python train.py --n_layer=13 --d_model=896 --n_head=7 --n_kv_head=7 --head_dim=128 --d_mlp=2688 --vocab_size=9159 --activation="tanh_gelu" --norm="layernorm" --norm_place="pre" --norm_eps=1e-05 --positions="rope" --rope_base=10000.0 --rope_fraction=0.75 --qk_norm=false --attn_scale=0.0884 --bias="none" --tie_embeddings=false --parallel_block=true --init="normal" --init_std_qkv=0.0172 --init_std_o=0.0172 --init_std_up=0.0172 --init_std_down=0.0 --optimizer="muon_variant" --lr=0.0123 --lr_mult_down=0.7 --beta1=0.93 --lr_head=0.00393 --grad_clip=1.0 --warmup_steps=200 --schedule="wsd" --decay_fraction=0.946 --decay_shape="linear" --final_lr_fraction=0.0 --batch_tokens=131072 --seq_len=512 --doc_mask=true --train_tokens=901000000 --steps=6875 --dataset="wikipedia_en"
MLP neurons of a small language model. Each row is named by its layer, matrix (up: input weights) and neuron, and shows model dimensions 314-409. Each number is 128 + 32 x the weight over its row's rms, rounded and kept within 0 to 255. Numbers have three digits each.
A block is one neuron, or neurons of one layer that tend to fire together. Before each block is what it responds to, as a language model described it from the Wikipedia text at the highest values.

Responds to: Foreign name onsets. Initial capitals or early word pieces of Russian, South Asian and Arabic names in tables and lists (K in Kashmir, G in Gavriil), plus in/of before places.
L9.up117:067141087106091062120121141178106158088146115087063130117135097155139148094151140123148123193111114080110161183120147184099155137118087048181132156124102106110163066064145135162134129120071147128134115165093077081109098114117090057094126105109087121168091128112159186150166143137111093102
L9.up351:127132193120091099129115122151118129093134107142105150120121118114200077166151027112125149162079123122152101166128141121139126065131082117154131156142119169123127163077130205150139093131096175122133141160162156127089096139123099111109162126135120075097116063146132128140088154120124114151
L9.up683:126132137123157169183100166068196117124174190111098116162104066184106100172128173102106145157105161176058140101110145095141091153150155198160156161148161095152162083124110131120179138164200153111154184149193112147130161152100225123164125147147163172132148150126111109157097084159122149097
L9.up805:090094141115124116142135080159181096116117095105061112114110143134184102165195139138189120110141171096114119090153098115124104140135109094166116148145083116087143116128123115178130132130141171107061133101185138104132125139111105141124184149145127088184107142102154091062085099116134151119
L9.up868:124130073167144193141094195113194114099191133119141108092176121125107163091087115112137104107074133095153115108142116105106102156131127177148162160166115086128173080184158164161123134161158150085152150160156134159101181207158140135151110048116125142056102162084060048131141063118138124095
L9.up937:148209159129101114146094149103113126178086084104141112108118188131134140129186131141145114130154167118139119116118210154151128128132126132123173142075104096105124112117134114104114175125128115128124123123117089173057111164105141153120089151088099124194106106130136163157114142099147177136
L9.up983:125134149102084130090133112179118115142190144096043142156142131071145137123136093135168083132087146118144123116112145131147128121107077126124118128117089123095151124109139145052102135130106125148159132117159176080093129117106160109075066150152067077147127153110171136092119137175123055150
L9.up1066:097124093141151105113141092193169185123124167128085165181078124147126091164127156112088159147114103114093128128148134077158120177123147144160150096164160101159118121138112162144168164056160074103118142130108138146122088130120080150130087160097123138157120110179141102117146065122109123121
L9.up1360:160065149146179067146116124180159105088100203078145191122065131161134084130167119139124130118096137063085128096104125165167171153177080082160110121102130096141140140122199129054075125135155105114099103126091165074161167139129084190101160103166126115072101137106119107096140177143075167156
L9.up1797:154126164099113105099153122135127130106187147066129156141116125154130086148128153144139192116157171099158150111090108100145110122143150155138172131172085115097130095083139162086099129092177101154105138122163097122136187094163080148065166120177090108137101111087114101161133172119099128135
L9.up1837:145186111063134141113119157176134137087110124134071124084092085131097149121213134127089104131116088100075168118143101073090157129119137126151149145121158119105174113048219144195100116110120103112079120085143139182112116133168083101150129151128129159073095140100115180105150123072140127057
L9.up1936:129106138193059146160102156151114155146141163118124177105109093176077095092121135135059083102176129088154073070041168174079089174088180137125116134172074143069244157084124122165095124116138194100177118107143082091095093156155147094181114087085116164149134127143152162073156111084172107141
L9.up1950:150098096100160204031034142170095143112131086083100131172095124186154168136126087149137104103130138094095162127099140132119079152135166171124161129154103138106129126121092129162142105127190114141134107108087152092172110090085154161152143071132105132115143138152168122192136140107159139099
L9.up2466:085071116094148097108124111095122143086141148162108166154138138130086134145103173117171102106116129126149099118099095122077121151101106167119146099123107150158122122127109094103132154079175119060208113098139189164135083113085129029142154108170103072203148124056109140175111162119115128168
L9.up2527:113139182041105135206099099136077132158103150142109085092104093135129064068119105122094147145130124117144172162056121115134197135102102123065153114153120099117081130157075133142147113137135120081127119128113168042116168063132094132123116139093148120136119136133176127120120116091128074159
L9.up2589:154095107127170070089081127151222097050171201088083158064111168088152101118111099159127124170110118100105151134116099135179185165165144155171133114138186115118091092115120105120144109106173126129127095147139187120071165127101097115161150145071082115113156092131145097098169134125101114126

Responds to: Arabic-name word fragments. Mid-word pieces of names and words, mostly Arabic or Middle Eastern ones like Arab, Qatar, Yemen, Al, Nader, and Islam, plus other split names and words (Jafarguliyev, blues, jewelry).
L3.up2417:168138156131132120125125103140161104173136110163067122164068106133122154119171156080104180123087156166197129121130161146180171132135134145130091145090165114127120152099114120102142145139120146109144115124110177133134153170095131085124115139106147098185123124160123126115075101229074105156

Responds to: Geographic landscape descriptions. Function words, direction words and word endings inside descriptions of rivers, coasts, terrain and locations, such as "valley of the", "west side", "brackish".
L9.up72:126116087168142121235100129094179121127116188140117122136171058120145135147090141125122127107136141140176185109067096132151153107145109113110164156108066182160064084115087162100093102113103151095136173136176184138160156175107100085142140157076147096126145186120144081049122187113077157163
L9.up97:108106081173154142167099140137184131152094145129078170129162114083112133181087140132137116121095103156118146115162126112152121135112114113134112148121147117131109181086149121093137055120141142090139135092110164146203114149061149161087210114122099193090185136107133085130099136092182170155
L9.up277:100138148120153124177070149134132107129087124089122137132108154077089093154163076162170152125102089106073163129125131124125118122062106144108128120103102143131177116099102147159138140146073150150112162182084137145196154189134122157110170222148093070101139142130152132139163144119152114110
L9.up639:089133145102212150157110154040114139141122135188165157112145131080121127078148132126108148104106076109127153123120158157144099127113076114154147129108121128136092113072171094110194103166107054105162143157096121181106149175126137113124127120088069119106166098185127107104164138133085113074
L9.up794:096068144090128151205142117156109130200116118161076121061109124109104143118110136066104131172075137130086134167095101173154098133205156146094123185162108144141123125110144100106145136125135133123166104112127121145120130084155124146155096133124140107163081142169139124123172165181084084089
L9.up916:172128142200163128178137194147170179135125154104130135133103155124124157105177121101165197131166099160169145132137104201188154156102104132051129109173079181171099113120157148143113099120135109064163158145130072162146086109173138150145139103136082102146111127095088187111070092119083061183
L9.up956:132049079147121135165133120100117119199125138129097107073169084137134120142138093192079105095148109139166088078137138162164138150191203101132160103105157154118112155098159151104058122167130184139093132134162156117117169115132132151111145160149119119206102130092147133167165108085154083163
L9.up1015:127104122063111148135101139138175071143139184142154142168077125172174139109100094180158120080136154154184084146120105113125123079138172167113176106125116149152101169076167084141113122107168081113131153158129056053142170136172107137157096152142098176118094134117110140054074101098125095143
L9.up1079:197110070095151105126059096125121099131158138133113115138051175092139149126177179148151106211167107094150123120064095132136126107172121117113123125161147140100126085116070123098173147156140122073145124103195143108130124137078131185157142129096113131157116125091104174169124136134163097121
L9.up1255:144118106080078085098116116115142085095186130166138109169149138087146101192110080102136056161134096105121166129178157107146083110074154097110110076159130125111117149090128145111159171129106071142209121178141126103101116106093127101127145078129119081113078140125109153133084138154125099125
L9.up1273:165076148139178119140105116175147123134125088098129120123158150107100118151087096133168134116103082082118128053078084130167102191113113235112150168116072134125098078122103174127159063154123120092152127089086143108147126099087189097128134137143081121093180151155159109144133093124143107159
L9.up1399:127121120154100141199118148123110075110118152137097143133113133111136156158135072106122092103148079041084152068086123142082144137213128108113147175084104123077182128094152157106150084162114121121172111134057126165139159128167102140145135193139118107164126123086088099052149110112173137147
L9.up1608:115132139193133144155137128136199135163145109098111088134187098114055070119121185092142120148103106148093067160091107173197195067081141133096108121104091087073131088060106093145138102111078112166118189114189131109181128078130110164119136135080162124151100137108137131102137079101125129200
L9.up1815:154137160145084115135091075090102073139158149203079128132118093085084179116171167105121158090143096142085176090087141140127192174108089147135173125145151077089086080098106146055101094108104124087128153105131191093136056169134135148175078126131067143176132168182117107184069102112137104096
L9.up2065:089121144100141081203172136135162141141129084094116155115147192114117180119138172107112146123157084081105153119145150089229099158166090096102118171163068106086096120093163109153143127156178149091121094118189107167122183119133186166130115107067107098134095138058131097109129081099140124138
L9.up2373:102150102170119087123083099141144196132059104078151115116110136087180115122155116103107190166136119096116189113095102150161162153100160177107146151152099122083132108154153135112168162073135096089082144157123133138151079134112100137115146143051141089172141121061084143114139122069104121137

Responds to: Proper-name initial letters. Single capital-letter word starts beginning a proper name, mostly personal names in lists, tables, credits and bios, e.g. T(yler), R(ooth), D(reisbach), W. initials.
L9.up182:172128147125106125094118144167135132127118137106143159122148111113123123093158127183135150110127121136111139078100130059080138124158106186088096139158144141138170081145128127128183121155164054152119106081107136141200155089160094112100182114107179121104182113129132240116114183174145082154
L9.up459:085131116089099083114094118112199059126126187144189181088114129088126119102067176044092142181094164109120104183166164137086109117171158082136110177126126080148124150120119100166170087106125160173122127117141190149169148149109118086090121127127159128101190076125090106109064141115176156093
L9.up594:152158183179053199102092148158075168193168160116171155161091135119140181072065118129065127127163124090152121138140126140097132147146103156128114125086063150120155168142150114105128114143134074075101139148097132099159127096130187154124105101100133122151140098137068153143108159048084130126
L9.up704:139153140151136152115074133164145168096172093145079083097128117135092144083140129138137118122088141131132201132187106124146146135092098118097101081126115110167148119107100109112160137225164058124085111119172101124124146144076166167151161140084163149122138066113077127081131116186129083110
L9.up875:100115089129095080129123173087135106098092054117153130102128130135070129184114114194144085183140125188134072136109170098152118129087095118169213100126137161153141110155134121134176115114134124114143135112056124075089134134100104131162141059187117115111129168100151170141097118084158108129
L9.up975:100110147113128192149103122101123163162126144181188151133132122156128167075159121168143202067167128049063126080131097107159132150137114108113107126153127068071105168154174136146148149103085192124131084119084161121100150182134179140127083152187112112113082145213120094073119087159088122129
L9.up1232:152164124147170148165116125129107077125116135128151106128102164076080116132113103107099065083136195159089128126132164153087119105082113158123186119166067146095185127137110147104162094128166103107127129121115117096173093126143188133163140138139156159041130076180123150129112127104109106161
L9.up1451:120178130096082110140126146163128115136110136111129179156108129091095155097107146116095101168096150157126138086137123140168177133110103127172114116132122136130159091064135135157082015095148165101119120152168155206089172095140133094142141125138143129155043095088084141134096145118135134155
L9.up1702:182168127114151100047137169111079133132144133133148153137181172136183104086139124178103130130104139090105092122121162134157126163122089135100152115213121101113130068100097105140150124142161089120120134093121060122133159100165165086135121174141135134066104135168069199113158076134152176089
L9.up1910:118172101158141196162128116114111152106140162138108140108090169182115161105075127102135036076141146164142101159122123106123101115149099135195152123113120115134213096166141083128105096080101128157159142169110146114133144116159192125083098118127088133097122141152134148157094132103140138105
L9.up2010:166174195151171125103095147173100100106071156118128090089157105059126114135177150195112170113163124099130120068145142119077100147131130113117112123109037102158180086134167136130096042130182067135116127144093121176184112188133159094149126128140148121122207106160158127109090127137162115143
L9.up2045:152194136051079158127069146141129107122135124105132095111193117156186125142105124212127163123107150200122169111119095126145126170174144107122086117202150074192115118107117179103144072135140101086142174160118082120094191117111176050141126094164181139065103083114103201166152144142208090072
L9.up2097:148136160157082130118155099190150139106184136154117116074129077145143082193165207143169143171067109085164161137093138121102177198136130104125110104185137159111155106092148129100135118129147118095120101154130122178177068112155130096181178121163118121094139128097126149148123154161115119093
L9.up2105:153109154124037157169117125106096103081120165114160078117154106081127152137154077153089081099122061116122166109148085129136163122166124083083149104111070110087108133131111112143134192120088092159125104150106120183147125099165122202118109098146130124088146180075101149134095084149107142148
L9.up2174:093187113126127132166074139143132122115151119204105171068137083075146084051100179140163179117174158091148125081177143145160125130119148154153031096139116073098100148124157144063101091103129087163155118131153151132152077177199118169127106140214054093115090172171139182146137102117088134112
L9.up2513:144154160139150052144143124118081083164104103045071120167091127113132157162152118178090194144131161123032041079111152085086122122134112059093119141070099109164109096128119078132142173155084130123064053132100106077116127173125109149147040158084176130074178082133129167139101137116146086148

Responds to: Scientific Latin name pieces. Word-final pieces inside long technical or Latin names, mostly genus names and biochemical terms, such as Staphylococc-us, cil-ium, polymer-ase, Histam-ine; also scattered foreign name pieces and function words.
L5.up386:083094124157113101124122169094150171138107108113139135180070089056147164130112124129137185129160130141077086093170072141165120099151151172155076031092118098158117106145121122171134103096129115120116149110141091063127148115134130164158139173115122163116090111098118121158124102104128127156
L5.up601:135138104184096094147104113145049111163096101147162119090131138147109181223222164144104130187096076132104133149177186104081155161132162108149104123123126126128184115182135090151089116160125158083148118113118091166131072134081117214145106192147089133106102125135114122147126147155064133114
L5.up1341:065096111171087065098168154141096132145118093108132145163091110181093113134147147142173109124080071064075136195122056142149140131076066137173124147125155153098138094103220114149119145117177197142126141144180163085119113181057153156142136206183125119125154125129175138133102122140186060109
L5.up1672:129076157169067162065081151139168150126102134207110170183102122146103100126147123108158129080057107139125073107104131163142139120137114152070132145142104099159165166086087115102158123134167140176084210146088089161095200107091116085154096091123126074143152151141130123162142129126122109168

Responds to: Sentence and row boundaries. Sentence-ending periods, often fused with line breaks, and the pipe opening a new table row, marking where the next sentence, heading or row starts.
L5.up347:164105125130157081125095144085172127061118165143142130194120101084125134091132152184126182167232082104127125044045137121095170122138168136108176064115136120177137125107138125128101151047172130087145143109094078138112111202208122163103104054107111104189083155128170155067092147140092117150
L5.up540:123138067159144081064088141111078117087069188141107151119115082150138144091101128164178120130184122102143121174069187088109151143155216141118161114153144112160143133134090108106085101087106149170087078118140111147083122178179123191118148139128093148179093137158139129080122114117143134125
L5.up796:165193124107156097070117128152076071060128106090102108165137134125115213129151128130120138156116164150090128117118122090121142083186098087124125143132054174146123114145127138123158136152159203133125095106095116143148144123127128118139113148145154211122146167076114137159127165080104084107
L5.up2198:154111112139137113130086101112106143102171206149117151115135062074149095123146146140149126107142112119139087135068138132070159107124162100089201073102098134066149142122119165140079164052136073092168095135068081139142133153190103077151116084142056131144069146125120133115073183159156174154

Responds to: Technical-text next-term predictor. Function words and opening word pieces just before a technical term, unit or name in scientific or biomedical prose, e.g. "for" (enzyme), "G" (protein), "M" (Hz).
L9.up407:093139107140150081175082105177112173141176187124128130065158107123119156090197114130105113141135118113155118106137119175073139140138170115191187125125061090090140124141114135159035151139155146086095130115095152075076161182155118082119071123126128149116123136103136129139119162197085133181
L9.up660:106112118111114162163071068184106098164147109181159150154154121146149092131166123133115096114139159122131085123203129172078126130136102202090058132099105099135150117105105085107157113178116122090094155120139152142134158138116128068107116156135156155148063114105119159102132157092152100104
L9.up919:135134163102116116129110129155143137056099128155113148158132128156118101148139108090101112112134097139106110132095168144070108110143103151110141137077147121070138160086095123160171046076068117124141107115126150114117134115153095121114144164132097129094122151086157114143177124153131130146
L9.up972:107104163129104082129132132137119160181136156160111114113072121147145060154148169115132121047125094100130130142138151173093195141182196129133108120100117099106166131170160132163118126117102087124084142101110135114136097129154158174116157109111162131142098168088170151130080110130123118136
L9.up1069:121153169164115168094120126118115164141159152164079113092148085158146184101130126115116109114127208084151145110130132161078118183143144179169109117166099119131126103145163145122112073162170141136113173128143114170139135139122131147168152149120114112126090146124086102104132102125103129166
L9.up1109:153115149089190151152056124105125139123109130129166156133171111112126143102150170138173132148100137101071168134144108149066146113127125134172134120185147048122096151151176149113114081083143159089092157102158148111144136179110081113192116119090169170133117143157169122116077093103103138122
L9.up1123:164095134148169089147107135155136106106107137152103091170140096100156107095120069107168156114081138096145108063086119090072157153183170142121151101152096180102170140144116075124113083143133130129094110064117195103107131132123120112137118111081105127079095141119110063090131062121152110135
L9.up1141:120105144110120161090108178057116101132087165124105086140139116157122177144087136128148176167104102099104114136129136163161128161143098120166160076182136150086103185108136079145131138107142170123134100122168152119092128144125091161107066107112143084117130117200146117129174144147099126188
L9.up1153:085193118166142109151133047076117123105065124136158137120167087120149165107106131131164090148101143141176095181121148128138114160161137136136141048099060069118091145135132117145197119139055081118144165144113111133090131171137131130143083072107108143142058148189146086135169148073100077155
L9.up1503:075162103131095103167101131129101166129162135083082139118204110149133131145174113081150084135120096148133163095137087145131136129106143069113127089128155122077174118101129080101109153119174126170105167152148158119137094116133169150110106115072118097154132108136130143102098185138121146106
L9.up1657:045111120145120195168119094102131121151138138148162143132115148118134079100175161144192135124178135105167093105122117144082107092144179217111135085123107163118105138138180148176120114191195163100120136056148122125142121115126141181143103144142142133152091189161178100169152097132151183103
L9.up1703:138124118176126103143109083078161110132160127127138149104140152106105167153183143104069104143130098088096075097175093121135148113144154177141121105139098070114164104091146136039106091143147152139096132107162055106105127100105162163121107117136175144089091157147137077099125117129149135113
L9.up1785:115137108155101156108097091085162116108110098187147161137051112157135120140134146109096131113094154123132105152119137129095148158149138103079068113125145103123113161143148103193088158139135115151129120141162185082127099114130126096115127135154145158195089139104149161172106158188143187193
L9.up1883:185162195060162191125103124167096112161120182134174144124193101124102149094208125166093091125119141059121100101139084166100162147088193127162136130152086114098140084195126095085144101120122186096092150127082210108133084140148138100145106143131103170136128109113171184096142127167090142092
L9.up1891:153110093083101161087132133142117136110072139097100059103177091097117080111089057116125109132119170165118083122068152139108147147207164111164181133154105151196137161170143093139139198075111116094146149141179127078162113154120140149110114122134116165092141115100131126129108121183156114105
L9.up2593:104103132098157163119145148139149106099110148114154152058131143123144091126151106157121116135110081108099125118183102118052111203105124138128128149101122168160154154145155100139149177107135129078124170125090091139154161123139119124077136128123171140122130120120134133129114094163140140057

Responds to: Adjective completions. Final pieces of adjectives split into subwords, plus whole adjectives like simple, heavy, positive, large, e.g. sm-all, t-iny, flex-ible, shorter.
L5.up436:146106073142168194170064134127130102154168087182161148130115083106154150153119149152090105193122140040171161115176081129159154157116119145126138107124131118117114125100094172193077092181146100092093182153139091117095151145145085162102156120151145196171038099132154187190120117058062175136
L5.up1537:090095151150083092101100122138087119099159100122165072107112104132112111133106109133155099138119135119113105122143100110046140111119137184113187089050111173120113165124120158072183155133109112081119183141111111177127119161127107100132146097173114096095069111142135144203129139125091127095
L5.up2140:098146102175121115161114132105177142105121093140104117238165073080195150123095158173141136085085109180085125139093099108174143088202155173102181111165118124122076168112107078164108138165080151090136151138051058110125169174159123104071139146111122136157135096149138084137013146157116146083
L5.up2330:132120070211112115060177134128164121076118119127150092154188120133161108132088080132119137099073139146117114139127160164123159127141083146104107134119147111143049088140146129121136167097095130110081075120148146111156156088139166190097126150113139154076045159113122117163141152082133134095

Responds to: Season-span year endings. Final digits of year ranges after an en dash, mostly sports seasons like 2008–09 and 2012–13 in prose and stat tables; also year endings after "20" (2018) and score tallies like 5-2.
L5.up881:158198113153146142150157176172133128151181170125111085113125102077118146093101115094102121131139152120098153094119172113145094184128150123138114144137167099083189095135082138173127185211066139142138131116167155097154132132122140112103177101167148178174053121176104132144122139135126114200
L5.up1094:105123110156113140158111154134141112167109107221203127029141107157156122106156122131130150107086174156132201123066125145164081147121117151120141126133176133128195197144146180117124137106128100097117171084115126071095106099134157150111166094135124160143090188155187100169139155118080136095
L5.up1379:098187063166125127090116117176090145149090097117142115141125125122106130160165073066107113017173098108094149064131135138182102151168116127068168119197203081106165107083118124137108254078107103119113157158104107127157136105133162099178139127179154147121082138118142144169121138093140089091
L5.up2681:143174112117124065142096127086142114154105116143119110159161150074132142099114128090201075103127077161156157129148152161132149170168152128105131128210132125114148125142162134180153206121062129162119130181164160090123147081112145111097097024171116116123134121100133169174128108120167071180

Responds to: Place-name continuation points. Commas, "of", colons and similar tokens right after a place or institution name, where a larger region or name part follows, e.g. "Springfield,", "state of", "University of", "in South".
L5.up481:072191130105125156143107161021147188176153146154141158076190104160120121128094173097168149102127141090113163110112107102116098106155147123098110202153155108162190169121123153094209178139178167070124130139126173125173187109168187108153158146155132096140083128114072105139119153145041156141
L5.up673:111123117130170120207090132176154097154093084156091127144101120138146111107138127124156079104086128059085131112130065125140142146131069158087151164074090152172190125129163133097154164155148114135126133113174159143139117098125160091072168179101112092125128149132155088151066192135131110139
L5.up1198:151134131101102196175155125094187152193205148096141140109134082146187140092138160167118094126164155101099177158208163178091087138092136162120118140130175115080169141130125114145151138148122183094134138115120118153117149181124168134085117121155120115133123112128120104133103188115125112192
L5.up2395:120155125140124116118165121089167131200086106142151198110067113148115082130124113113146079131108089123110106127146140149098136136130174141125131174145152135201121105160185079127147139142125163102140158135088103103116110113160188153174083170143129146119103138149111052111121128123111109174

Responds to: Sports results vocabulary. Nouns and word pieces in sports results text and tables, such as home, appearances, games, edition, record, club, United, and season-range dashes.
L3.up315:123100095119124114138142132154116134160125132079179192149081157184124172116137119099144189168163144129145058128105098153103090072123144130120133114188169110097175120090082127120093126158159087138079104177153122117144088128131096152166190070177166087186117148152146175198165148112106098171

Responds to: Phrasal prepositions, nautical contexts. Prepositions or the completing a verb phrase of movement or state, often in ship or spacecraft history, e.g. put into, out at, headed for.
L9.up385:132111115140105114169113120121150123128098112145147164108100090167168090120030117134125100145201113161137175165102161137168108131145164091112196087125084187105128107092156150150100138172136137081116159092115150142080127114141107187138140160140125100136166086127093116080084103148190120107
L9.up720:156150094090097139075138123136115106198108184104158161083098143114132099143196134191170100130117199134166148111083101165104099140141107189165144098118076129119111107203072105135129173133097161128127166126149141203151130167140104139123143141069136096164113186113125101149147104140182144117
L9.up848:135165124114180107081124155065134111162109159170114136114153116107119144096109162110144099063142100057094116145117100137169103190133112099104092114143165105152083156119162150139146191110136128134158168156156120134096111145083178131161151121077071158125134061171081131142105128153101125074
L9.up915:173152090073123134106173097097148149110112131120165128113142060082150066165124124151114176107088143129167101111064116137153113143201112133186164121152138086102104152201127107129106108112159118120184140083101081153116105142133161120129183116143078172121107131162131009077154139080102164107
L9.up945:189173103143163158123122067087139163152088107086117098108098106125101113117156176141137125118123108173078069144179157099135137126095072154123130121150215132161135122115175206083147109083139130146145128118101157095168170118093129153131161096110204088055160095097093097109145108142153119167
L9.up984:120134125139179140154148134173118159130131124109101167119158084114112143108145084098143122102161113140124151088142161125121092153141173161172184082131147180214112158116172137111157141095135135186125149151168117087109090134105133127184072110177128181129117167134095135102179105130181210161
L9.up1352:157115073127096155127188080135083163141151115067152146127164115138130142102162144115117113121113070117090104118124153179109129061123102182112101156121142180109091170136170172109139137064165150121153129116115137107140132083133126128141148143154118078163135077114123139092135134126127100108
L9.up1477:124123108164116142157112121092127156206064107153116122125108147052107138122113191159051148085134127166176125120074143187133144071093158115104085104152129140164152172151075141122115146095095137143141135137101111136124146147101142090143143147115123146112143144145206123135112128138131102124
L9.up1892:170135130140147160132078106139130145157099143167104120130144118157082119129131077143136153117122145100207115155109159198137110148116112130091145155154126181130069118108095155156128106104167167053222142136199119096067173133163142121116152133124131141178175150100118101083120115114102137121
L9.up2081:124118096118163109096119115132147114185081110125099135166094103130114150146103166093137080098113145111132116107126146173163144088113127157148094157108130149113121109124080126170181130084137140114109146107133108132141208212118112161003168160116104137132185103141096129130126125145125128097
L9.up2179:186092078124081135103068119085129160108169157116156146119107112096105097200123129124164115093141102142154143161107097118143117069069121148086098097170072094120092145130144185104115109065129149109192090093165129113135083087173174122172140152125116116192126102125123096138159126171098120121
L9.up2237:130165129141121171150137125176094128128206103121068136144142113089130066099138111082147158118123099073148194133117121136171155134106159109116123139194104143108154158074151149066140168141137099133071110088167118053103098123138184140136091122130171137165178131111135122174148127078151140117
L9.up2329:098156108138138087106105142088132143139104143138158151198151065127151118122094072163098086154119049064104144120113165158143077073175103144136217117133105153085177115109119154116129146084140110150133143120097121145156181138101133136188113144161133166199161151171099091081125141139189102087
L9.up2415:087113082143070132110102068120080121128110084091138126152076143117121125114138124109067104062117107161153145108125120111137163080113077137119200106092130119160091169092073163125100101093103149097115101165163139094082068122107117160051089153128155151081107141087134123146116154085124109166
L9.up2418:107169086114163142134117120164095133142113147064135172137135087176100177120131182125121160072092103123126104085144166172158147177080147164169126089104139160159115138121061138067143110139143134129173161144108079153131074089141189110089156116152149130091178087105084092142088127113158122167
L9.up2655:109127130141164127140136130107136138156059133140124147149113101080067191161149191160071187051160153139134137161163121098088111129104109141147145107101161080171122112126071096096108151148119151136100088130143135149110191125118136101136136143089130114151119113137093083123150085121147123176

Responds to: Attend/enter clause openers. Prepositions and verbs that open a clause after a conjunction or comma, especially attending or entering a place (While at, attending, Entering), plus scattered to, from, During.
L3.up1855:152091073053118059100089086095101171119094116113095105115170112195116100138129136120100144123107172141094159129158112114111099152156146115082170201193163131107139108165095116083094109164159085140102166117165139087120084150116147159152136109182184170097140151165130152198135158156123163142

Responds to: Noun-modifier word endings. Adjective-forming suffix pieces that finish a modifier before its noun, such as diplom-atic, resident-ial, econom-ic, plus possessives and determiners like his, its, 's.
L5.up915:188174129177150159135140111125147132145085147105065125104111144133120097178174121136175110090066150090182091161101147135080167101150074150134115098119138120105137119107149109182097128129169102057139129115110147139127117095100157143105157105184102087101101129137114082141098096106135114135
L5.up1266:145144144137166097123147128116082184184110100083074106068103058075090159123156199143149090085148135104104121082090125196059114090110152140080166125079122156125165085133157128115133091155180129092161083116174109162152101148140153106165145167124146159123154133166161137145162135146078134160
L5.up1789:097154167165121125152159146106153090130119142128142088122137179115122078068077148121129148097122059182110174111153128123099222089126153176136118103114151172130114200149113161100101143084145116120115157190115137161193143165151152113124154133172168114173082127083103131172139126126208124165
L5.up2370:165127131097096124135125104132098158111133058203138143135119115099134140130138062168113093140170144135088148108105115170176121189099115231045097132156166186146118109075065127070159102129138131151178197156174123117096133150189110154183064104164129071146138051104140137162107096152128093139

Responds to: Mid-word scientific fragments. Word-piece continuations that finish a partly spelled word, mostly in biology and chemistry text (gene, receptors, oxidation); also name pieces (Abd-) and coordinate digits.
L3.up1076:090151098121107100129133094191110141172061185158152132108102133101105164141134111135054195155075081081103089165110148140105126123078134125100110060146152080106095100038168124170068082157101160137075133111176169092136117175061127153140066140176161129116141128103127126109107095163151077142

Responds to: Word start after openers. First letter or piece of a word right after an opening quote, parenthesis, line break or heading, e.g. "Yes, (NBA, Fourth round.
L3.up490:160175092108103125148147151114148168095139095130060137125088140138066126144131149167154059082131175097094178083104121109109070101150104127098177120124140093084164133144090122091139152160152128105139121109139143200121124181111112118157071127092136168100126088126170143137093163147095154092

Responds to: Geography word endings. Final pieces of split words about physical geography and climate, e.g. Ge-ography, Reserv-oir, clim-atic, glac-ial, r-ivers, often in place descriptions. Weaker on other split word endings and on coordinate digits.
L3.up2033:103171174134103191134105125128153140192131163135126152113123106189133110165145107115122111133071168139143167116110131195108135089133052131143137122122103101140125178121115004177164081118135163158154106167116171094178111077144185084103101133079166105116072118087140128152100131192155103125